Part of a small language model's weights: normalized queries and keys.
MLP neurons of a small language model. Each row is named by its layer, matrix (up: input weights) and neuron, and shows model dimensions 64-191. Each number is 500 + 25 x the weight over its row's rms, rounded and kept within 0 to 999. Numbers have three digits each.
After each neuron's rows, "fires on" lists the tokens most often at its 100 highest values on Wikipedia text that the model never trained on. A number after a token or word is its count.

L4.up71:498533499476546486490517506540472516545526468470508488516552476519524485518478485498501495506458532459494479498509523487499538502481524498490546512514491450528504493493549517523520518502535512479479499502530513497474532506486501558484486532501533504490502503478521526511479484540532513524455490522544445557515507519465519483539516477524491480482478475516510508511484496542520489558490
fires on: " " 33, "0" 12, "2" 7, "1" 7, "3" 5

L2.up158:509494484484503500469500473517491436517524472506500522539524509522485542561493497502557482475503471519459519500500490456480529516476475477516534479472478502499499540526519526498458553519507509491498488524546538498478514558484453545520533519530475475528485517503449486519509491497523494541492483485516489506497520509551484518522483537526437516524481442482508498502534502527486511502538
fires on: " pro" 38, "Pro" 14, " Pro" 13, "ro" 9, "ly" 5, "ome" 4

L2.up159:540484493505506450500495526517515479495529533505463517469489518509513472537516493514486489507469526494483521492491522493510512512536479524486519509547505531517532500502510556502513517500541508540458530502485484494486504481498479478502537521486510466493505502478506515506533510485467499499504488502468486524482514464511477482544490475538448460488468508484538539480426547524486457500452
fires on: "\"" 75, "\"," 7

L2.up428:555535553547477463474457493479487500506536445478496503537508500529522526528499519508473462470510481488463525496556493490499511485496477507448477460516509497511453516503517531526498487447517458447534518508456515491488468552497537468449511535513513449504484492495545516513530479481511479466475444506510473476537482543486485521501527464483504515540499511512499525530498515464501483471503
fires on: " dis" 34, "is" 32, "us" 13, "ist" 8

L4.up586:485541511511537507521478505530487509501488526548557480486477506507505496491471506508492477503489508482509515515480536525478495519511485517450501510483516538503517510526494513480524502461547493533531509486533474532508520481491512524444515520487533484534485531484470479480475497533494455525524535519463492502480476511449442507473455500457458485526512479548498471538512473499468471515490
fires on: " sc" 38, "c" 21, "ell" 8, "s" 8, "all" 7, "ene" 4

L4.up485:495454507490518491496495540492516492539484521511460543504502463479537523523490504490515521524458499549510473496474522517459526520503487491475498483519492515534535522549490518528519533451466511478510516485496466496545509522509513490508549511508484506482480466512544495514519520505524517527514498532466503493526511533489478522470497509528514504527472503445523542498530542489496496530484
fires on: " the" 20, " her" 17, "'s" 15, " a" 14, " his" 9, "'" 8

L4.up311:461505529496514489499546500508523506539537481527543506495455467533518507505489483561473516523507523453464523548562498515513498502501498523503527469492520504519492514528497515544530506519480486464513477507484461492529517499511476475488492553539518472505476503479513494452518448494530524521500463525492498510504522529549502511486516463500512498522490472529496496507473513500493514507509
fires on: " dis" 26, " /" 16, "is" 16, " serv" 7

L2.up402:500522484534531493479495527516502514510506511499500523473476576565512451531519513523492532517496448493507498529526484517526475468490494534478528520464533514483555509490509539496522508493523500503496555502578512488486509537516518515527461529482470473484507489493504518499485504495503540543493528476509548455498494476491498512513498486483512508553476532511535482484492500453464498533526
fires on: "en" 25, "un" 9, "se" 8, "ge" 7, "or" 7, "ress" 7

L4.up556:490510491452445490504435499505479548503513481493474525511543535463471481491492464547493501530501489501540518507492478520488467504518506513467521464499496543485530513465503517533487491518520527480485546486495485515502483530510530497507501496503458503482517482486500431499474498527479533485487446499513505538495467486503448516471525499517542478487519442491463514488524509548455456531505
fires on: " and" 32, " v" 23, " " 11, " L" 9, " J" 5, "x" 4

L2.up71:479501508500493473489448526498508480526509509477473485538478558503544483488486498507486488523540526488517540504513509500519484523469434521504537498499493420467460496520563472461465552548498446484506516532503502498502531484510497470498511507498439530528515531531505498482506530493478526517468526496504532501515523497518514489458528508511520542530523460500516498494456519508509470511515
fires on: "im" 14, "ri" 12, "un" 10, "aj" 10, "oss" 9

L4.up603:476491489497509486468514535436472513474469507492514507570541489529511527491555495501510490501493532443509516523470511519491530517506525483462469483475509477535516507486526487512479483494481512521496499520440477448479513503507523483479493506488525523494433497488499468469493502502472480485519526472489483540513490550453499516559535487523512529496516491491486523461510520488510504492484
fires on: "ing" 12, "s" 10, "or" 9, "O" 8, "ed" 7, "er" 6

L4.up597:498485484499538489451469499480506472496513436505491459500486493502492533475502492508509512463488477506538510478479519467475485479542521471506487501531487463497454510549524472489435516469508506462511441483512496479477500562531472518480517504495511470467535500544508562493468503536507458534546531461461465519481516494510498466502499515512489533479514479489486530538525496502494453493505
fires on: "p" 15, "i" 13, "emb" 7, "ab" 6, "t" 6, "f" 6

L2.up503:471556507509487515463499466496462492456510505517485482450522504476507501507487513553495529526479495432526505524490497528494528451453505492516472483512510514526498503488512456536494503447483491483514493499460475510520470508460452491453530511479491515508532519504513498471505485528506506468469489537493483493474449558485555478470477448454525486484482554475479497531454485512482507526485
fires on: "a" 30, "'" 24, "ens" 13, "os" 7, "’" 4, "us" 4

L4.up501:519506477471493488554500511509514471498472477521474499578483469512500511516521469495493545449525539481501488505517473460477553516464504517463477523529482511522542472555485462502490513501522466508529517526506498517490459493441479498495503486499490489500487477526513521500486484489456507475501457485454500513530521499465520485465476558468467461489516460518498503457486513538526490527524
fires on: "it" 25, "ut" 24, "ot" 19, "at" 10, "ir" 8, "ad" 6

L2.up124:455503542453473456463527492458508442489466520493462501526522512515469495512512499489486463527500504463477531425517487481510550480517529505507500514514493524503528481542494484528483522510542491451518498496485523527485495495543511502505490474505510514494519524520518496502452491482496496485506488459501495485494494561514481481520523516485502465496498459531515513520515504490479473450506
fires on: "em" 22, "y" 7, "ro" 7, "ig" 5, "ix" 5, "ec" 5

L4.up375:509464527529545493495469496490464507468505491521482493511542487494540497522464463508466461546507470459493504510451466494512533529509495524484519466435523484502566514505496486500531482512501472468468500488542524512505502466497473495480481482504481530487493465532513471493466541510512474502499492525480502452563499488501469443461460497499471486497478517480499501509482492533472492494486
fires on: " (" 49, "al" 20, "." 12, ";" 7

L4.up211:466472503511495482539489511499506495514506477510518526478537488514551470487492486500524515541538519522505466502484498556519532510478480521485491574494495477540519510509459524487512506481531484505506512529522525483484554477512492479454532459482492513481485487470505487504573507503531489524463527505451560479481522525486507514499488493487484538522512534483517507476476502548515473491483
fires on: " |" 24, "c" 15, "arent" 9, ";" 6, "E" 5, "O" 5

L4.up385:487478503490527522523532515516561490503483522496509482459516529454485518481469492504524469513497477483542509507490502535500425476476520490480467503435464492499502505546479530490457511519508482497542495480482508509525494518522512525502476492501491548509497525538450558466509516505490492503470479491529454508510500461476466468498526510514492519530503502508523522540461508487455527526546
fires on: "er" 13, "ue" 11, "'s" 10, "ar" 9, "y" 9, "et" 5

L4.up396:514521481526544469484510492483508501469526516499468486496487513478500493483488433487542524513474491501500535510474514486537484475529495542468525543520488533474476503490494496513447490485576516488481486493480474527452486548477501459478500501496511487506543457481517500479457486457462545529486485508468531538495510520483485473515471498505484489505480536512526540458466484539468432553507
fires on: "\"" 100

L2.up148:513430500502493529486542486444507468503507538507540547484486532515517538522533509550496480585486512476474487487509494500494549507496485526534478478513496457517529525508468525528518476483515468542496520482494511462492477531473496536537499523487486514534462511467489509489498519537474465534525472473513535534507512536542507518525525501541503497496518510506490546523512513512499489508486
fires on: "en" 34, "and" 19, "is" 6, "ens" 5, "re" 5, "er" 5

L4.up449:510533495518548475491446532485493492506507553480516483458493482471509499472478507539466480487536486519519473524508528460511479459501550469520515479508505485499471502477501476544472477507511486501502482513485518484545522535478499519545514483510520498494501419516471479542521504469477441521524457512487482475528508493529457522540498552490516500529480435535486483521503466520526518511496
fires on: " also" 26, "ly" 22, "ually" 7, "ently" 6, "0" 6, " then" 4

L4.up259:495507473480514492530481505495470489479457558489483492497489515461491483472477513539469499441526524473516463461515532462504498517538476466490462498481496509519477481507486522506502488524524487479494473521571503468520457506493527496480470492523529480518492470483491474511515463492448449495546510477480549494484509483535505513508548481513517501502518526503528498511477478467506517522525
fires on: "ed" 31, " was" 22, "ent" 5, "es" 5, "ot" 4, "et" 4

L4.up534:496512506524519518473542535494471514478478483467520543517498491511519490521540477476479475517532514519490518514483471490544499480494503522483493496496518511479491500523489518519501501504568503474506506523518462501465495487475490483499473501521552522538518462539490516498493526501489483493452526528525506583536481515505467495559491493546522465554478461517502527485501499520502478505531
fires on: "0" 28, " In" 11, " Work" 6, " H" 6, " November" 5, "3" 5

L2.up382:506476499486523519522498499521437506553527478491459527481528447503494505521491470535534468508475484482511482483516520491525486458486520484467468483469493513513515490543474503488497476523480518539503531527515475482495460520510483488449478536495481555424492458518502458482507479478531501468482514528467502494485483545493499484526547487460505471521499517510540494529509501505436547504561
fires on: "ir" 26, "n" 15, "or" 13, "y" 8, "el" 7, "ult" 7

L4.up641:472487509507518496484493537485494463498482451496490499516507493497519489483446489492451492478476486477553500508478520514580514489494475511573495492501507542494536500512482508512501490487518517517515517508483482502473465507501534459479501495507512491503506487507492523530502546486480503541506520504504475449486502547506518503491548500451491480544493505492514461486496500528470499449508
fires on: "r" 17, " cr" 12, "l" 11, "n" 10, "ur" 7

L2.up616:498523482508497517528491491494494497535556468454501476487472499494507471499493531486475455487524531456515499519525515446484516505474498504499459521479539504517525512472495482512543539533493541530509508467459503500459522525526497522474504525503481510525527532564506490486509476475522511494499483481498497465478527500480518513470514483496469491506514471505485464537486478522520449517515
fires on: "s" 16, "l" 15, "or" 8, "e" 7, "ment" 7, "es" 5

L4.up371:530502525488484552535475473502492529514477516482511485476506506508497497504460472509544527504512521440569497521477488476468508486533511512515474516489485530527509532489466512484491495468474485510541474487512484493478530502488523491459518513458534515525543502492527537480491496486502507483510486519471506474507458513511561462501519508546504469515483461491456462467527441476474505507510
fires on: "c" 25, "tt" 22, "sc" 5, "ity" 4, "st" 4, "esc" 4

L4.up233:529473467520485505500538483489469497476487506486488491510513477505486511475523433495495470547515493486488492511522454462495482535513501484516524480499469471497503539499495496509483531502447535490498517495491465486504479513537509430488503507495516521507532517514515452434471504464514508524536492474457480472475514512494494513472503523479493481497461491497524497542500502568501503541509
fires on: "th" 32, "m" 20, "p" 17, "st" 10, "k" 4

L4.up168:488486531483473543494523501517462455499501495481478500525530490466478472456500479511503465482498492479507520467505482429522492534473501510532478491496477521473508495531467497492492502469500508504472483534509540466564503455512505483478546526499508494474503550508530450508454528483517506475497469501517489482502505496546529527497504550477511466522476478486512467470503450525503459538499
fires on: "th" 26, " first" 20, "st" 12, " second" 11, "rd" 8, " third" 6

L4.up159:463555495549484473514499542529507526513509484473495483485497535510507482502479490469517480491519499503493503506514492560506527487486469493451472535478473485532499492493494524511467507503541505477473521473507514491462487494528520553459510497524513478485506479539487485502482507467519461511499530487484508512516517543475472522474539538493527545489485499511525480502515523522489447456538
fires on: "–" 18, "O" 14, "E" 13, "L" 11, "N" 6

L4.up690:494526482510514461504488517446488504472513487545521490495524480478539502522462501509486532550536460517534490514536464512555496502501486506518521456518472522509512479488531528479491513473474484424542529537498516540541500497512531510497493517495512523470530509549485476479509533535493488524508491494532525478545503511493460442508522523500533503517468489500498524509465518555474498505536
fires on: " her" 46, " Her" 25, "'s" 8, " human" 4

L4.up176:504477524490465499525487477508505526525519482535521519465506487524482478454490470450450505514493494518534537489487510490481516471480519469531474460492533525518519519498526479476505489483491527513528491501471479499525526468495510515490463469495491504510478502493518533510483509502525490484515442521448508490530493490532516492508482538459488457511483497508515525522479478546513478491498
fires on: " on" 74, " in" 25

L4.up80:500494496545481553502515537535474519487473525441464480485549477520491516491536454528489466453512533517503485489490508492507517512466502507484519483520479460498481521527460545494487481478470541477517430505498496502517470527554509469498527549513535513522497471488539510484511527508477544483553496482476504465510520488493457473488442513506481505550491488495524499517490519525504496543465
fires on: "u" 21, "C" 9, " A" 8, "ic" 7, "'" 6

L2.up46:474518526507478507484518478475508484503472508524470512480532494477476465488489505511489491486484556501500513511481474482525511470507530535518515521510501492482479494434537445481494511538492527458510462492524470514485469523486535505507504464499487518498541480498488511503480490494490518516505500490491505469526527544519482514516527506533490546475419485492517541533499530545481475505557
fires on: "\"" 86, ")" 8, "'" 5

L2.up521:443464486448509487477472463501519479491512508538438517526493530472482488548509462526449483506511485473482508482515505492501499544460455554499511519468418502490502500533507549501500528492505526530516522520484538513483454477550479488467491498516559501478468507520458489501468522479476481543492533516478493492506509503503533469492488546471453486527500475531475470486507479543494491500509
fires on: "ell" 18, "ro" 14, "em" 11, "rew" 8, "ur" 5, "r" 5

L2.up353:508483455485483501523493517480517551446500490498577481471506535467477503485499489498481492489498531521534490508546459505479471526518484480521513505489504509516500535464453499459461509512514428524533526502505513493507517483512517498513464503500481522461496491496527536499537502559517528531516478480533484487479497542513509524492549514474511516494523544482521485507471491488513497505483
fires on: "im" 11, "ge" 9, "ue" 9, "arm" 9, "ave" 8, "od" 7

L2.up210:465468500491514524532496510508554463452450504479478453456517514488515512505542485513500484536468475508508508481484475522517503493490490535494497514506485493458466472483495521516475526519543522530499504482496512454491465501486436460466553532527488492500493584528540511495462502481455521475488499494452541485499534456480525479493478533541537505511497495514527477480501503580520524510511
fires on: "h" 22, "ra" 17, "r" 13, "ar" 9

L4.up354:521511529476491554471542493470508463483505516454512505530486474490519490523475537516491502509551474490492499495503461536525507543481518522527495467500496502476504534484509529520534493469508510526546493434494504502510459508557508514482470498476501486498546492495507531505525526567485474478478536517522488505498461495496447509463524503514497472509512517499492543554511539519469490469480
fires on: "ers" 31, "er" 19, "é" 7, "om" 5, "en" 5, "ever" 4

L4.up204:480542473474520485510509494512528472518493513520471520474509506541510532526513502455508519446459486494530512536462509502490500514506478520484474474519473474510485540502481516512522547452495503513501511497536490530497473509486509460445489511487483520554473514514497467442498519494467509503482470498474479493520517517479487514503516500523506505490508541507518509486483490526436456535527
fires on: " \"" 54, "\"" 32, "\n" 11

L4.up520:482482468503464535487500473547530515469491465492520481484489485556544491533499489485448495544451522500505513452478510502461460494508484540511471502490500459506494500484521520533541466533512484476475492457535516529524472488449504512501480494489494500494489521521465485506488485489493501477474502447493550463507494494458429510557482488478518470542492518482467513488481504529471458486469
fires on: "is" 35, "ig" 24, "é" 16, " and" 7, "iz" 6, "e" 4

L2.up465:501538515467512480466535486495524495476529503519514485491478516495559547481513461500513431474457486493486486561423482512457464516492472492517484493517466516462559488494492508466463518520530521505520486492522489483481520497546485509520504524467509503490496487488481537501536490468510533497502536487494475548526474510508506500514484488498505478506531507530500508522454488521515482490485
fires on: " or" 38, " as" 14, " of" 9, " than" 8, "ually" 7

L2.up115:505518503510480501542454529529492466532522501534467496494530466499472482491496504488479480488533488501515485490452492455529548476521495507464488495512493496516501490493547497464527516526497440530504488429536527491471501512496518491502461483546521494464441498514484496488522499485482533542457493502467452528506534478455514485498479530437508502482496505441494544482494487507504468508521
fires on: "an" 32, "at" 17, "on" 8, " San" 8

L4.up261:473449485512501502518496528492489567532473552450517481502471529491468468481505476491536492458511469511477461528491493490461499520549489482502454540502487519489487466562510477507536492495537473508543487516512504499513525526518500455506453487488471493534502475501497513476525505461468521496545458463474498544516483452491543515482517488490504491493510488543469487514479493524462493484446
fires on: "ed" 31, "ated" 8, "at" 6, " fl" 5

L4.up299:473482515475461491494532519469485548479504510478472499524511494465481515559521491524519516494518509520465479553498453473532516559480508489493523487494473544496527523501498475535499452497486483486483526495484500495505526508475485483538510505492506533517533529492523489488460528485521514552534475492499482515501486516513519521535509472521549487532481516505480500494542495464499521443505
fires on: "==" 39, "|" 38, " |" 23

L2.up498:500543518502520509498461495485466519518540502465485457505432527494509521505469523513499469502553507504502449498527485486490510499504529524513460488499521519494506528507510563493476476538527500510501483546479500493511538491452511526495507471495471553485484468474503488500511500529440465502454505485520508447527512538472474477510468489487513457525467537553499489487512474445452487483485
fires on: " =\n\n" 24, "\n\n" 17, "ly" 11, " also" 8, "ow" 7, "ust" 6

L2.up534:483500485512494477541536520529515483474523471508478502489490545485497524483494475539522515484460496509514485521461514518483479507488488475461497447525505513545515464513530508475489523469482495486580492519494474489567497490488500532453510462500516500493497507533461512497471499531475498474528495536481471530514484512491482462528510489497492490511467515484503501511498560495456507537511
fires on: "'s" 75, "'" 22

L4.up300:505506484517464502455476526471510494517506481473501492467501500506495528484478495486511522500478445495452498539531467538506503510446485494494505494467459490538492478522498484499482530453545495505505486528505495490493461481518526477464451501509539485503493489519517493536547519504479461501520453528540501542497480495487521480532489542480495494505476464524499517519537488508419505491509
fires on: "il" 15, "'s" 14, "ial" 9, "all" 8, "ist" 7, "ia" 7

L4.up709:505535481493483510498461512522480493494459495474509475516525524508467512470510497484525476477506522444501470569472495492493503506542503480529467501512502479487488518515488476513485503493488501513492495512560501506477509492493511528490535448492513478481515497481457508525504537520543533506505516521451504513539473499447473514469467452523512512475493464440414499491515554490551551507542
fires on: "i" 17, "ar" 13, "o" 11, "h" 9, "d" 9, "u" 6

L2.up583:504488502478487536480459466504477485504467506486488474513509500499508563504495492562470492476519505514494494479458491507524520523513502515462485538529476510504467506527491492499480504505495492456489477513490516441499485486518515503515495470491487525533521497509468516491514519487496509491439509494467505508536488457480531508500495513468532482519495501550476545584488433528471506466513
fires on: "et" 27, "omet" 14, "it" 13, "at" 7, "un" 6

L4.up60:505487497506551523539453449515489478507530480523520538532467496499521504498511527492499488431451497503481486563497519482456485497522529539519494477499510533512536495519494515460503515483492482479486500499528536475482526493456499528520529491546492506494516461529503510485506522512456503507508502498495469467490504525523466537523466477520481537522497483491506507475494538532511499511499
fires on: " pro" 38, "ly" 23, "ation" 4, "y" 4, "ately" 4

L2.up658:495502509487495505514552494510514475520524488516514525488485481495522510501542441510546489475479517542540499487501499470471490503469495489484496502490504489501508474477499478510483439533509508510511500522511468542498510508476536471488547500475513517511495502466481466507499511464500487535566504493450500473479514562463522511520502447525495508518455493561484500478509478493481589509493
fires on: "p" 21, "b" 20, "av" 14, "l" 11, "are" 10, "st" 5

L4.up185:521481508447502511555477482516478468516484529486518511484449470479550520526545550495502511464526524498517489469549497475481515498531479509460535507474499483521461508488538474458515500456515510487504512512485521462495488529497473502501476495516492558508477505493477491499506545527478497496523498497474465521526476513503500500524510462451502459519504486511493525494488516483501451534505
fires on: "s" 19, "an" 17, "en" 7, "ad" 6, "ri" 6, "ill" 4

L2.up573:506491495471486541543479495440490506534493488486502492468567506485501503502484554528506444471507512522563455443490504517506489483492509494503498464470470537504543537497500470453498504489504493528485512529492503479519512502546499461498503501483488527476508450466457503517496554457450513494542499483491488488527480495490477512514478499499513478517516492480476538507493463530517442484514
fires on: "ill" 19, "an" 13, "ith" 12, "a" 9, "ent" 8

L4.up26:502520477536512498455465451509507497521537462524504499492506469473519481516528560486482451515518511526475515494481517516483515472482485541483497491526480496524514530455471470483510493486525490501500503474494455504503468496489529478493496488526496507496540491533493505509502497453503520449522485511487467544502481497464437486563508504517523473540559511523485525500509576502529477486524
fires on: "is" 28, "s" 19, " and" 7, "hip" 5, "es" 4

L4.up66:453468536507561486453461509486496495537483473485477495488541537498570510492502491493509506474498544542520489516546467488501505479535471481501530482540488477513505467531500481516526464542505473501506524469502467537523514545481502462482519482487513553518485433502499510525527483508493540488475492510507488501490494519506508496542495501453519534524486470503527553491499531486502431482512
fires on: "," 99

L4.up264:470480510449491475468534500462437502506504546521492499460512486533505480523479564556576486559482496489447493485504458518492490512502535509513546513507517516526504483506473486526503481486495487498530540510501479496468504517492510504503498516487494490501494491458502488536537520478520513505532469544524511517498501507510499503520532465471528480516492500530463534496541507482489490448478
fires on: " |" 61, ";" 26, ":" 5

L4.up245:501500510511505548495514520515497489511531489537544483462516530527507515492484467522468540513513486501507529503510477550523488491498483483508523511458523465451514517516516489506509445459492522503530467498499455467485450502540514548506529485474467429531478504528498509502491527492571517491505477497499527521546474501523507512529518521481520465499507483484508486517523485499543506524510
fires on: " in" 21, " first" 12, " ab" 11, "iss" 8, "le" 7, "u" 5

L2.up287:493539514508516548520482525484497507464533454553483495516490502483521549475490437476488513501518488490512471480494486480499513498527482510511477504495467509530480531507522511512476442483520482504542505441520508475506480494464453516522465524492534503480487494531441476514503503481563486508513518507516504531534492507474540499514557531482501482511534490533518522474521480488508530490475
fires on: " of" 29, "iv" 12, "it" 11, "ort" 10, "il" 6, "onom" 4

L2.up26:465498475471524507499481526551517501452484475514532499506507487485533495524503520499492521492485495487527523519468511493527499500547523465550515478493474495480498514520516539478519492463500439469526501493527527454518496536496522459496555511548467521470499487491474536520508465490495516499471483513513472536485465463500488452477471504498567510526525494471549533496463479518524528491486
fires on: "as" 23, "ic" 21, "oc" 10, "al" 10, "ac" 8, "az" 7

L2.up516:492467508455505464533465499499515503492525496493499478474513543474495516493538493476516452530517488509518505481485494517519514517518493460511529490534475536478494505511462475504499471470521520534538502480516521488526553515498490477499520528495503518508500495515450515509509481512520489483521519500505516495521497482500519456539538506462541484477542505523521555490496489459537501488460
fires on: "," 93, " of" 4

L2.up106:431535479544455502498478480513501510498523493475512495489510532482503521542484484501534475486521562501514501542493479465532490502511454481456522493489490475524506513510461451465528482504487482454510487503494506509524510524471518483480491499471499518535526529489485533496512519488476538474485471498469513550491478494529480497464489500489492509514469516510522545517477484473471472503480
fires on: "ch" 27, "it" 23, " to" 22, "el" 6, "ual" 4, "b" 4

L2.up85:504470479499477488507489462458477459501474486490497485496501471507491474517493495501468551500521514491509515505494513528482506529481450537488494493510513518468510497514493462465471485530501486480501470461506499527496490505484539489483501503529477428449461479507496491453484517560516509508507490472487501464491501509491474514516474512497462469445538536484491481514517530506482544486502
fires on: "u" 37, "ey" 14, "ou" 6, "e" 6, "E" 6, "o" 4

L4.up744:437500513484470495466527521460533475504468494526496512527451467511505504542496513557528482528510548494506510520469488501497524531493479525526511518438506485528500501463517483498493511504506432496489510529483458513554519514508487502522465508461488475457540504478488520496525552538534513512485473528513480542498530538520500491531496481509552508495531478525511531470502496479457485490491
fires on: " |" 65, "|" 34

L2.up572:492527539514492500492495471504532507495525431511525505544501514515530467521497486506475501480471457513510498510463510502535534479505510446495524503524480557468496522545477514485514494489505507527526491568506500496441498513441500516468457464506527513482507479490469522489502507497463489480491519519484469521405478502514505467511489482506511504487466533507490500495526519541471492517473
fires on: "r" 15, "on" 13, "ron" 11, "n" 8, "ch" 8, "l" 7

L2.up363:482503469458483535490520491485507509479507494497516474449509502474523500550469497488546518497461492495475519485482511505517457516505522472503474541477468516490453520486514508525488529434513467508541503531541515475534519508527511497483492538498456500479487498512505472474513479481494493528498497522519551533485457504484501468481498522481485565467454452507531480528485460541491529476488
fires on: "ic" 20, "al" 15, "ial" 11, "ens" 8, "view" 6, "il" 5

L2.up700:508520490529548551517488492525499536476529465488456491529573505498549456521513478522520494453503491483508500473477480467514497492532464469452484558510503512518503481462561471503495486502545494482541472498497512463476472492513519497503493518509493480470466508501485484519515488524543506485523540515483489475488518514488479554508448475482556485519548469519485465492490474475533524517561
fires on: " app" 18, "oy" 15, "ed" 11, "ast" 5, "ess" 5

L4.up669:509526486497541529504500528528500467477466508521505517494464506516518513516523479502491491509484524557461514537543527478503495454475526498465489492475484526475485442515556478503485464525463496511526504495560526482475482495476509490522464486466499496495511519503438488506496512516531512506489546501502493485548483524463492506539473510537496513442483462454466536480517538496463510486541
fires on: "o" 68, "io" 9, " do" 8, "u" 7

L4.up588:502504498519495448529493524522531503459496507528556461501537526512542524483557510547491496504475551514515508522512501495476498514519500478493461479506490485538450505517496476510462521496508504541493464554528463508507488496501540531485527452507512491495514468508570523512475508446502495489495508473520530525519490500467499480471487549535473528518484479525515495499548479462495489484541
fires on: " /" 20, " State" 8, " played" 7, " politician" 7, "I" 7, " served" 6

L4.up167:486508501539465504515505488502485508454485519525555478518487508458502486495511496479495488508481441470496486488446506536488478499482539499484514492456546522499478503541515477501519488508490474467546500505500453515522490487474470467482447507471522508491516473511496507531502465495506528474528500542492427554518457508474541497518488530503509439502466501531479517496551500536499499514499
fires on: " its" 63, "'s" 29, "ts" 7

L2.up593:518484521488514552547526480503493519488518508491498443502475487477498498571503526460521488510526531502535495444474549518497500530461560459512544477486501516487530480516510479523505488465498498513519510462515511498508537506482495445497514507505499506517536509510483474500527506526515484475505534500534469461473476486541487477500534472511498514475530535508479505507476463447499517498534
fires on: "," 100

L4.up386:498490500488480491491521532481522466502543504461535468550501498491467522541548496503485494513502514557501515521494495490464481469480469532488494548460478501545500480488507480490533465517502522476506524453529508510502498502501532444521483512516542470517436553490531509505528493507516498513509493568454496520501452512517556512532472538494504542452515551533505505539539501489478542504499
fires on: "f" 32, "g" 15, "b" 11, "ph" 8, "l" 6

L4.up525:526470451493470503505477501519502504514465470501507497508487485518508522454507488520457500470495480489499506464468529449530519536513507485461458510498464480501551500511461491499481475453521479527531514515526513495497477499494525492457494464486506510539530486488472501495453488505483461488492515484471494497484486466496495476511485503451505490519447511509473498487443449544511442524524
fires on: "at" 38, " int" 22, "it" 16, "ot" 11, "et" 5

L2.up167:470506527483492479552517507534452469496513503513483500477502474493526471523446479476496506478513519493529537508485474483494482458488495518476523466479499459478506483461549483471538481483509486539488515558505492525472458510509474463477481540480488466463468490516476481523494509485521523505503497505530470485473503481488516496505470477431520448460502497490520483467444464493513529458521
fires on: "o" 24, "an" 11, "ak" 11, "ow" 9, "ay" 6, "on" 5

L2.up491:505512510520539466521462502486505475503484468479465491523481508486550509570542448495506506477511480506539484506505507484529522497531496519484535502504458499515535505467496461484498484507532478509495513542497464514508491483475497516509534466511457500502466530498501479491530559485474482500505466518443489534504474537492493461494435480468516505482529482529501527491479518491485516533501
fires on: "ut" 21, "an" 9, "et" 8, "ory" 7, "ook" 5

L4.up572:488468481471505527461499502490491512507482510496471456505524449423515510504488470506490446554444467522526472496477492482505448500517548521509497535461531548489519509516506470538482472512477494490511523527529512496529484492480496494544520485500499465480466503511474466493479490503468516467540465490547548502506495504478492515454512543512499491512467525449524512475505518522472497514484
fires on: "'s" 51, " its" 13, " their" 6, " his" 6, "ical" 5, "ic" 4

L2.up145:460489475482502497500530477471526507483452527523512471533516470438485502500530448502494463491495523482525485466473523495449506488504483465490484528512510457487521524533521480488472486475483493506486453541518524500543541526510491501520449486533512477531476487519482494515502516484477512499486521480517471494471502488467503531529492471490491491485502498487518508486504498547503475472467
fires on: "ed" 15, "ing" 12, " up" 11, "aged" 10, "ual" 9, "ated" 7

L4.up723:528510527489528495505491497516473558497500495489499473490519516494481527463486510539468472485518534510500496514538510489529494481493479479500465489498484514499503455532471518520499473459480479540487497497522499486520477521537487514442522492479491556514521490440498494495517510529515502508511529485506491483536485546455475486476508525491501488533502513491521505461465559562469544497524
fires on: "u" 41, " A" 37, "ai" 4, "i" 4

L2.up496:510513472462458515515497503508512486455523495503513473522506488508479499528447486496445503493511512441455524506475540525505489535510526529522521485517507525510491500488503421490511522530457512498450462494510503494447527463489499509481516476558459508546474520515484459533493499516487536518489478505501510475531479523469479506521525528485495524483492497482521465465499471508504529508523
fires on: "on" 14, "e" 14, "o" 12, "art" 11, "enn" 10

L2.up621:505505513512508485537453523543523533510508484509518506493478480469525507523464568460509491470526500510511469480451495506489535472532499488477500541471499458529500509490485531471492498499533500496530519541502510511453470520533511524470527484505471489520479477493448464508493482530491495523475500497499521533514483478483492447534513489521490492506517490526461499526509498520501493521482
fires on: "ell" 22, "ill" 15, "all" 15, "n" 10, "es" 8, "tt" 6

L4.up417:509518499493467510514504528493494489527491478440498467490492494513467508490516509482513499474534462465450551510445544473466489500490470505503516520447434536547535512472493490507511544507474480493507549467530510500482493552525506446502461513476502470500538521489490467427493505509498508507506485502462482490479530483490509502498489506479451504511463504480481514508507527539492497471498
fires on: "e" 23, "s" 13, ":" 13, " we" 9, "hem" 8, "ld" 6